From a checkpoint of a small transformer trained on Wikipedia.
Size: 9 layers, width 224, 4 heads of 64, MLP 640 GELU, vocabulary 8192, 8.32M parameters.
Architecture: LayerNorm before each block, rotary positions, no biases in attention or MLP, untied embeddings.
Training: a variant of Muon for these matrices, 447M tokens, 6818 steps.
MLP neurons of a small language model. Each row is named by its layer, matrix (down: output weights) and neuron, and shows model dimensions 16-207. Each number is 128 + 32 x the weight over its row's rms, rounded and kept within 0 to 255. Numbers have three digits each.
Before each neuron's rows, "raises" lists the tokens whose logits its output raises most directly, leaving later layers aside.

raises: " them", "ze", "cing", " us", "ying"
L5.down506:145122181056110163150102127084147144141100140162160075102093146119171080126080110106141102058109133151109111152094179070121163153135162162121167116142140105202109212101074175117094099143100102135124145153142093101116123132123129103123105087144148135093098115125145136128130112118091088185091111072132045182122108115071167143142172150144092082075155127132094162066142138143147152135118062111228166054155191141101095085128127127114085132143154154132148078113136103128218177187214092124124135091109162140088094115147154181113129125103170169132108161108151116132134110092163137131

raises: "icate", "ions", "ators", "als", "ion"
L6.down102:168140121147083130128127165115090141083124125184118107107152170167169121162175165140159120180157158094065096173163085164131073133172152135127124164125105114108157156114076139126144095110098143169102090096096136121139127087204115106148088136133095082122148164115131136117116205096125071097091095160153058135160099113152148100074183154145076142100151103083165121162168114149135161110106091119113182109163122126139110150139110128060100109071083129121129141128140085168095089150207144168134098154135141132153070112131215166163127123063138151162157146112112142149141168103123100113

raises: "'", "’", "fect", "uel", "ains"
L6.down470:098095128160157114133057135107168110142129138088158115126177126151066102194124102098094109118099148076152123093133166131162140154145098079115137091155201125118142133160099146119147144117067160161177154123110105180144107151152139179121175230079126158139079118107130069114103106078116093142138150121116106139141130124126145098101133131088111098172123166140175124161149162169150181140129103079066143138094174113122138138084090171128125104068123126130127141117080142116110103066123131142089199154078102154115131111109138123166134112185181152133109103105046101093122122092119157118

raises: "84", "81", "ified", "83", "95"
L6.down471:163115089130094143097153101167148111137124110090151148141126165162159145107070110109125141152153173095181205129109094163118145175147118123096139145150082140138123094185119094101112141178093148089096092112108133091143126126144110103145097060153177113176134128010121130168155113109152111139072055043094159141175118140168132135078140163082153139083157163118094159113175102154142122165133132112122175106130095124070164125159117139183116173134148158095103032140121104176104087131161167176163152075112087160141184125149138129123126164158107099109149071093164117170110166101085174113

raises: "rs", "ture", "Species", "view", "ped"
L6.down541:108156152096060139142081115133104179104148118140089108091108105144124190136113171151092135135160109173096117127099118153109121082095133145112090094115145183109172207077131132086111171165170107127110091202126054096142093119156106062141130104143122138134086149092077098093094124124093067145129109186127125166145124086089099082143147166074097129133139092129133155136131103076126161133102114172172223137125141109168144148154101112121150164166112169174157126161180105098069181137156167133113080165152111129149124194103145174080120130167124164123126164132123117092181204054131175129

raises: "y", "ial", "al", "ist", "ization"
L6.down151:112117107166155137109094108140157082141139166142139070200141081106111072095159117165128137147157135082111082165158119137070121136135091067168122180141101129157071152116096154108119112100125155087105120134104154063195125130106158161136092116164163113222179116151126147101110120096185195145132129133140049083188156095126161184113124182120129136154148187105101112141142158150130130162120168123114057110110143110153131153170095138096059111124133110077157178119085169120143143063171179111158115109191115049083144139122175121104132153113057140163132135179099111116087103116148135187

raises: " seconds", " minutes", " days", "°", " yards"
L6.down224:169111146163119125120149157103140093133115093104112166114058121105161072092108107116197099150159169105119185098102053151133160148136088100114123099111096116133176192135084143028157091150151140157153080123172142161162093148142110091127126128105186132142112129125117125072130129084083133123165113150094157101113144123198124103157206120131131129096120104178099121129144149097044156125151135119147172124056165164109135100089140125115151165142091138121170231181095101119181164122121116086156125153108153068151109133088104142165172101134098111187137148148144062112141097122126123114

raises: "ls", "lis", "led", "ld", "less"
L5.down416:105148110176088159178148113133097161109142150091134065120093188149115162185151189138148124143151118101135086161182170136121132112116153101115117122119143129114133021082110147157100114133146126155148097142131188098174118163123062122141132207105141136100116138150100099048099106127149076143103162172159064171071165133129131146161163173148092115091115116174207183123125088080158147151120157163131158115116164127126156078126144091119137151048174138135139098085120044099149102041116142147167103145147126167156131135146146182152115152145079107138073083113115119139151078111173128111

raises: " respectively", " themselves", " and", " positions", " they"
L6.down395:070054128166152126153073103162133133170108132119102109135119137112107118162164088119113060125153161113118088140106182095130124144106112130132147130139146132123100112158164137152073119116124156079166107086136116184117077111137197178149129078145156105079117119169097083198106152114106113136127111159110136125091146097119198119106148109145213139124173132168122136090117108125128103078095116121151117119140147149117138120129111127150128140153078169172168198144146173147108136150022121083100155142063159058180140210146109171120138120180146190181180143093069149116114088165094145127

raises: "ured", "ty", "cio", "zed", "iate"
L5.down269:112052124218119112143197107106115139164062120111131108081133066102196120128101116180107176166064111126094109121202124120131129179141152113152152105119146126158115197096186164172078085166117138071125094166153111130162090102159116177157133122115135117070121151123186112175129111134188119122110104103125146073160115131123137168147106148163127164155134118119097165106083136192087126131108100168114101114132139208080126105120095086104137083138168135143140106104150100110145101133160165059188084094106158126122129129122104125167149100073147154108115138158145135181127087124075127112

raises: "ons", "ence", "on", "ros", "ency"
L6.down446:126097155153134131187099119148101100153115097135113104137170097075128141097115154155107144134119126180118155116109131072164127133068113123153163108180203137119126248179186150154096136118096063118140116114115110202127131082121135154128146096163116119118112098154095175140125088125121162106132160098141075101160094142167119120120142128093133134128100139112133071115158103094163117101177169194105154130123125121121057105092112155128191143175107151167102113119086065137092106114154160138131110114167144192145176083172114173157156121073124146144187109040120119087144103193157131106

raises: " him", " them", "eed", "[", "ited"
L6.down607:176106146153143167132161089142131169109046138154138097111159060109167139162133085125125119135160131141103131184125185127164164156117156121198097120097122113109170195147129108131123100080086083128127121105131107101150066144065085096174179090123054121120149189160174157140156129096081086122166082129107130153078089124121172110140191139149078119073109130127152161152143092091139120070122149140137165134109165157112163112115127103096122182075142155137154064169159081138149204159181147087089142082134133159138139053105119110127121085173135143144108127199124111064116123149160098091